python train.py --num_hidden_layers=13 --hidden_size=256 --num_attention_heads=2 --num_key_value_heads=2 --head_dim=128 --intermediate_size=1024 --vocab_size=2048 --hidden_act="tanh_gelu" --norm="layernorm" --norm_place="pre" --norm_eps=1e-06 --positions="learned" --qk_norm=false --attn_scale=0.0884 --bias="all" --tie_word_embeddings=true --parallel_block=false --init="uniform" --init_std_qkv=0.0324 --init_std_o=0.0324 --init_std_up=0.0324 --init_std_down=0.0324 --optimizer="muon_variant" --learning_rate=0.00802 --lr_mult_qkv=0.7 --lr_mult_down=3.0 --beta1=0.95 --lr_head=0.0036 --max_grad_norm=0.5 --warmup_steps=200 --schedule="wsd" --decay_fraction=1.0 --decay_shape="linear" --final_lr_fraction=0.0 --batch_tokens=16384 --max_seq_len=384 --doc_mask=true --train_tokens=243600000 --max_steps=14869 --dataset="wikipedia_en"
MLP neurons of a small language model. Each row is named by its layer, matrix (up: input weights; down: output weights) and neuron, and shows model dimensions 48-239. Each number is 500 + 50 x the weight over its row's rms, rounded and kept within 0 to 999. Numbers have three digits each.
After each neuron's rows, "fires on" lists the tokens most often at its 100 highest values on Wikipedia text that the model never trained on. A number after a token or word is its count.

L8.up615:541448469471502585581501510567565470527538555466573502518506546399477546554474500504498442431426511554492489507495432575584451497505469539517431398570526441495460493516485503502543569428472453543486471440530426467445468522582504357507454568565499475591588497429433488521436543526560403448395441479491486456528578532484512456526455424488474496532488443505516541477517529513544514467557476500476486554440519451521459494454552510485434440501577483433396481526495587563537508504506449508470468452451440452482526467612593471497522626378593496565456564510575425569548518462515454514
L8.down615:560530548422515616523566505495425398430562467468420624507456544520522512451504456398496399499458538482504532476479485492469467549385523407575466461514571457461503446481482488509412551451467533483416514570497511537593412455446567506548524520449602537486421546488486514471454441470458461522417540455541502547501508427609467499542578446389481437474497524476373526536460457546577515371564545465510533425429572506526521472493510497506505515517534466567474522526434553565523497533551476448382504533552487536468478517498457472614532498489444479485545450539564472433438521506469405508
fires on: "1" 15, "2" 14, " on" 14, " in" 11, " " 9, " May" 6

L4.up502:569474474517505471463466481538495444495553434510537494597515492385437555582471549521536473488515545443573512559525514449516505473480558538496570486417501470600583515464500519466425535455592475423495538422583501491545513520442471474506474488426602549496471410411519529594405527480506456451467460497438445488503541524389522388434483493488509660430607336420538483471461559551542518540499561472463510534494491483443427485501469537528513512507396511496524449529538541524525509533543475491473446514465530567537480365433578523445594463509585542480501442534569501458517534529571491491
L4.down502:439553535402559500493480448437493454467479547468419598454489508530501477495538449430461352566493463491435397480463490524506576411580490464589432534570513578493484465498388507528499527495353487622557510497590465454493480418485497496466574484466462449560556445548590542452519462504473484545591547472417470463548559544528456501526537529535492446611458442478542468474576459491485495530503554542491467483532465489469582550444474587434533570482516467441526555461556488471436512490486497510457550458554467598438472543588519575499475450503461528533554516506489576579470516407513484485
fires on: "," 62, "S" 15, "F" 7, " of" 4, "." 4

L3.up332:426478494513460546437520600530548424494544448478426492431455456426500558433453437522412477508556551557420534445438492444392471557447540561518512490574436420503498505462468417464523501608481530500513503473502404484557469540451554552418505499531545473574616489421520489539474500530506542515537578459482442427560555517500508504496486495497534472525467539518395433433444535531484452440508540430425502549511590560524504540495525483578417530513491438562479509561473443495516533461564516533575525578536505593465575477573450557529605419573530431435547471582518507395496510506534506530
L3.down332:517491493516521653540496476534572590521539524491504517512554443544533589524523492456527575520490465502386477427470505512472578530472463627410449580576544500413414511516489506607411450461419478459574462541487543438488528474521472483522504527556526522409443564460469439491503508505454429488465453441489486490575548531593509483479472466546547604516417498481556515511512447481508458530488499594420454493441566414496455531458513503410539535507473528549574475505495547465497505442473497488479467532496534490429393543397456480473516601436506450514511516392454479524571528555484450468
fires on: "ing" 26, "is" 17, "es" 17, "il" 10, "ial" 7, "s" 4

L6.up503:610455460499478486553488571450418469491535323453516489513471616462396488410580495450447600466537500450402474583486463455422549524498575464479420388552420520499475522559447528558483515518459516537517481478476560536520573489579510503415492532533546524464509481565515426405474543539508450475495526499530467533549575517434482474481521527560509541613564490444585550440564546484502434436524479495460454472389538529488449511582458514502441458475535529537546406511548469494474434467456541477458527524434442496465554468491520407526444529500512548500581480529479504514535520551474505498
L6.down503:460563448532481422389612428522446576511470527471469461512549481500481479507528557480408478426519454528556485450587527529525547470549517464557470557460402516574505609482427506537538485533485495507418600583445501508451502454482492524491540461383466508519492440501539606479434479421524571497513498496533511488426493435441509525485469477530493526464501484580474444552428451533587497545579602474524518527494514494473434508462468450474409477521559518478546519516510524543467543523613475517446506464611493579472549487538474479463503549464560461474528452534609394516517490517501589525
fires on: "at" 33, "it" 8, "b" 7, "wo" 5, "h" 5, "in" 4

L4.up791:593521400518494521563475550467493478478471546645467531537496447577514422515614481426522501537493493513492474602624521471459562473489499560471493460492434426395439443440450504543490501539548512456501585526523463468457563459480482596433461487476454548486571543468445426465478463427467546582448474520577489523443540435528456495517536618402493496448538554482483486533420547427449473483448474456526525443439466427541497528499575475507381559470538547538477463571422516505568579574499591525491559413514509583494425550577574462477424489468522534451487559535424515477490499552504444518
L4.down791:511614434435550526537418494521493487488443489511468467548552484472448474421508556587480516541451530514460480519608585484488510565518576438468466388498444511453550392534494477487487529420522510515529506447527491503532461430546545568547525394501524447511453562497475374465521400489515421520506519506413466506564543449553476574499448509449415466514466481503510453452487565491511517473511617442524572505514514397531454562462582538407501500541536469470486450504522500544405557499501471528458426454545476611472423407626504571531448493563471495526559524552447532478523504557476495589
fires on: " s" 35, "oss" 16, "s" 10, "h" 9, "e" 9, "as" 6

L4.up546:509527468463462455489556578537458416480563466488516469428508486494529531522489542502456526467614511535537460520518515448550418470443492545507595493476525518609521473481494392568602531492520523436498538467508571415472512548451554554579443566546417511451482445426456615595450539484576442531447587455533546439446450528526559413460520483504443605558551449489493558442547508536420477480530557547566458442567501485513443560438457569467589400551473490522492505537408471489528545511516471504462495508506516539404454452484437587448431550592508568502448493564420491468539439467535532447
L4.down546:441364481450491528528487554437565496458497466495579473497439539465581404475559567618576405483476474486521495571492498417525552457513424498493538527468502525445534494464420501516491520489499484543500503500594381540556513539505515493457529591488531405494555440451535538567590505550600477492435570563440528560541540524403549506574446489475428501567486572513497551455515524522472460481504556439492495457500501431503500504537451576455429578504485429415508523561555434520544530453498469524472419503536481656510464495496497490451486430480504498539526541395448496469472480443469438580
fires on: " Ch" 35, " ch" 30, "," 22, "ch" 5

L9.up1004:553517568486488439579448510440499451570433483549461573494528482445391501515548460528538544591408532501443470503434457552488488463444455492453558446489516452557439594552525485501560500470550402461476498417499514628440540466592534529477568484512566470588478529510552458484558574444585472388432501555546420496491463476487498466492422597499481585486503539487372551536505481518573475543507534513502525506559545471450471519584382505527538482348534495415514498498461569549503461534463455511477521522501466418501467486538539524507615550563512573555494454532562543522420511470488487530
L9.down1004:513508576598468519577542460466475508517543524544487534406464530550536488503489534484439472578480447452455517554481463574423499457529426494600483517450558406536428450501579474425520546517478510458476498556525506428443559530543544423535451564556486535457526507476455484490488545405498516460511512476574522416587537502517436407475637472500576439562472490464501497388426578559497524483538552483486494414553406534521470571549611408554570413465531509562443538522536555470526455411510552384529525526464515563536433442567587557540393488423602458524454455478453530512542566497555431503
fires on: "g" 21, "d" 8, " Ad" 7, "um" 7, "pp" 6, " ad" 5

L3.up114:531590480510455529507494473468529452534505442475481475438599557468472470479454458526431550417490442499521506477402428438429561563536452591504454435525493509509405532536475425464449537486619553415453548616529569500567611567560459413519565497433565526477520483630548462497455497565490491550406511546452626529568458503524515495480441451496513507486595420538516473454502447548454525593468530540486503485502493388535575536531456534591490476533527469463527541501560473552597522530477454569505532449495509463402506543582485580502552417524473489561506457453529468508521500377538521483
L3.down114:530613438574466571522508541519423556509547525499544443525453513520512496493519577481596539545438501494474565526497521488551496512481390468555529627563578477543477387539518489517416464421592473563442527550570497558477508483420522502488506492438495495570384477549543507509558525514573482435585471451415467464537495512556543489538433484390544509522417522474504523463496524415456473449560458537513528544489496541483494469572473575521596455448464486498454459479464467502417583463468580573516488490505511518527490528485503493529511464576483460498506601469431544448482453518403363495
fires on: "ing" 45, "et" 10, "es" 6, "iving" 5, "ed" 5

L3.up364:513488437579446461411594558513545562531470524540518471448468475439519474502468473470526480482611465506500467567526468446570400515500543553461541521531583472538434474538463486467539489531429557569449569492502451597477531462414421424466508523569590565415486563547492566556446538505466475473561589610473370522546474521493545523434529428463518546448531535472565532555593466456449449441511426493520515424546527481446497493513524478504524486484489566554394359544605572434532419568450496425478544426515507529475576436485514490514446414508477469588519475554458459479444511531452497485
L3.down364:587531531473492511476604526558451548530467515523522542498452503541526489474538518490480513497579470556504537452494517555378556540483438381492499417528532412610529451431600479437415492540473482447485475512430393535498495445576467444414506512536487424503502441491581482501505543553472554400543495556422478484588469462521522549534435456542359470481425529565456572486421520403479495569571529473424531491479504514581588491538496605472497499473576523512463492525526520461510520555545556429616587579501487546526458473508456547488503444458506491445486549550478514499536460556482562542
fires on: "est" 23, "st" 21, "c" 12, "ct" 12, "b" 8, "ant" 6

L8.up492:567451388463557550511529539603475451490446469436495484497453484509477527548490482475520553630513481445346536503497458519479596486486521536527580497548460445550543464478446514484582552487442512488510549516402597524498580513545437451396534522529483504483438470544411607520439465557483485475488481507572547466505625430452464497467483353449457407533557492472492519500542604513463487538593498603476485531482487480546541434511515457555469507479547562491572515396496493442500455545549519471446569412540469614496570526470521480499438527531521479531540516476576492503417517454457586518
L8.down492:512487460486447523489465427575494451479488487526581466496586583520511389491413570505433418412493464503447589521469477471543509550518544481570577549509420453444483544411495450477575554424505571559376529540373433505535605529590454446529498453467538568487507544525564598457514475559455462487474455563618514450530518493514540466510500520485398471528548435524521474486549581550498473462583490480494572479395494474460419554585465583465471497512582440463501521496605476525491481515569409566558509527431529481472500459531523461514526481475421473527608464538553447482539545496433672508
fires on: "at" 21, "re" 14, " pre" 9, "er" 5, "h" 5

L9.up921:505500459517411510511483567523477430450444473472509573447530527469439483575469660563437566477555505488552512518512517456507498507497502478484563512474579497524448524509458452473517437518444533414435525477500614565493421623504474513465472537471572476449466466424458474570469521500440428466448571497540457446503546488506450510569457510479517536530499463472533518458417495529423528560522450460401544464502473487490488580491522546496514543530547430472548593566504539530657616529479441609483428540440497590497434445564500596543581450505498574487494531573566529476536491493514485460
L9.down921:540520541556526466435444523485504552542493515475502496519445532524497464500488430559572467497508422513617462509529570564427532616519459493524494584535485649452502533570525519516403501430520515492439543427540510576533502527484448420508506505471512576442494448477501469458488454511499517471396525568482566533674405538488476430506500432440543499572492533430538474455591544430569454423525535616506434444541461401552495509490455642609505529454510554538494532569573548547362480475507486559519458483448483551450521541528531536468458543494443504558547509467548524471447478559551547499
fires on: "," 76, "ed" 4

L2.up772:426566501447575465533461497532513475501483573533587502490492549501607525458434540513459500504476472441399479602455472488528452474421413497414581468543453428565390562528460473472507480451607396446514496521533508590514464588553524338496498529535400436526550476501585449585528619457450503559481586509446552515516394512515450455441474488407473482560545459484452596450554441482495467473579443523509497493529455454444501491538440515447495550497598486442453515492540521488492424538549492473576523558546472497498463520472422510520583586471494465374450470552480472552517489550509565479
L2.down772:439469601467495487452515442533488460443509475522380586469514509507554507560467460469445527522526510371449471600483486650515460431546514452461546583553476419566552472540568507485486486563595447491574557625514577499475393527593526472419423520529475459566458503499491433495470466428547595435540497463530478466452549515534464414484538466517476521526539507515503429478576527589541554529523516396468507527558536490476455475557425546366556515465535513515527546554505451576467468413506527578496549417476525503502509513418539567439538461430508435539584472417502405465527491439487501531
fires on: "um" 24, " system" 8, "g" 8, " area" 7, "ug" 7, "ae" 5

L6.up560:549538492506468547523423475491478466473544521476573520490494424493468526515529447530485475488435555578481582426508427410509543488386599549406486488591520503554503422491623389489465542465477542468517568499499487557547539408534424528427525533429509437471556557546527532546446541551582539479452526578441453461517497501449517502573429497431566511415539428500406543452389480503618539560585378443464424548539530485432418443516455503533490454529541383459538519607646492501569461374511443484510553477484500458508463404521593482552461593457569585540447554541513490489518540521554502535
L6.down560:488567522467480507584515550610438493537631455556562574422489454474559495486580527519490460501610570494531405502451502518474596513511480516523437439597596455537502493560466493560455496501499489555565520441528364446519511446509502486594471529475466488499439483483520430520473561492465412492479521531441567580461541378512459593563559388428529437485457509503464476481432554546556510500422556442548515558519479455510515566471491548599515518607471474547346511464492397494547554499558423458541500495512499406447397500530548442486504484455455479581511516488557491494478499492477463408
fires on: " in" 20, " " 18, " (" 11, " since" 10, "1" 5

L3.up741:461491506508487474546525512457482409468533467504415454575514499399522586509540467503539542522544515481541493558536431416450566626443536552535510419517451571506451463570585459543453491559536452510490513465531462519481464449458423584451480501391424498497596485414457457556521477530575565592501550433567527513428458578604471492440477573530436434526490638453559495432423511516547516565543540472469477533428542503548470587539475413560479530479475423605469554509522464476518486473551507515499493525503425517479473488531552514483525551419556528473534556469574573579439475576536505589
L3.down741:486586467563555498513522423453502522452565475528515512394513475537462463412483458461510511462474564457416489459518488517470525519586463508429444410556462551496440442516589471606515460491482481559496438575383448529495508541493478541527562471536563530539520551538597353509465472455426501549461438510412448461621433503495606550480427421455539488512489516483465519488415459507467420525540458585527481376532504411550456533529553478537555466566453588539576572503421543501490542619439547476555487528425356545503462514537428526523420535484524546585601513504487508549467546546447440549
fires on: "s" 29, "es" 20, "e" 17, "ing" 6, "ce" 5, "ten" 4

L8.up977:586515472414559538464557382535576474413527410440509415533489482490527528482514407494453503469495472530415564523476537548593535569450537467516478501517519462540464557409484580505579478519440462511460474465476453536340533472562505497503457557472545483485498502434460490371533480571516414373573505514557516515538570383631514540483498482453481562554561567492500491450519529523530463500412511541520572448490566435499446531548504453524454484486626399551452506517447540566479523470462554531473419487401484523460468503491512478498501581519515492547533447530543522448430544544484505540
L8.down977:475465483556465474504553482535461429505547612485483473507488479534509565529442508510473459560516477536485531548471468588573415523543361485584520512453501444470459613479467532549383441628441528517489462493500471527469505510445491431546534519526610456588464624497611560451492552506610452601521525548517543504474502543495505550402504463497529639473530543535473434371500502589502502461528509542504500429551504537495472496549528494574485469510460503518463553494526493406487453501499530427578472567511504522408524488494523475506467462382495493547539428499463418464464532428557456542
fires on: " Y" 25, "ust" 9, "d" 9, " ad" 7, "und" 6, "ud" 6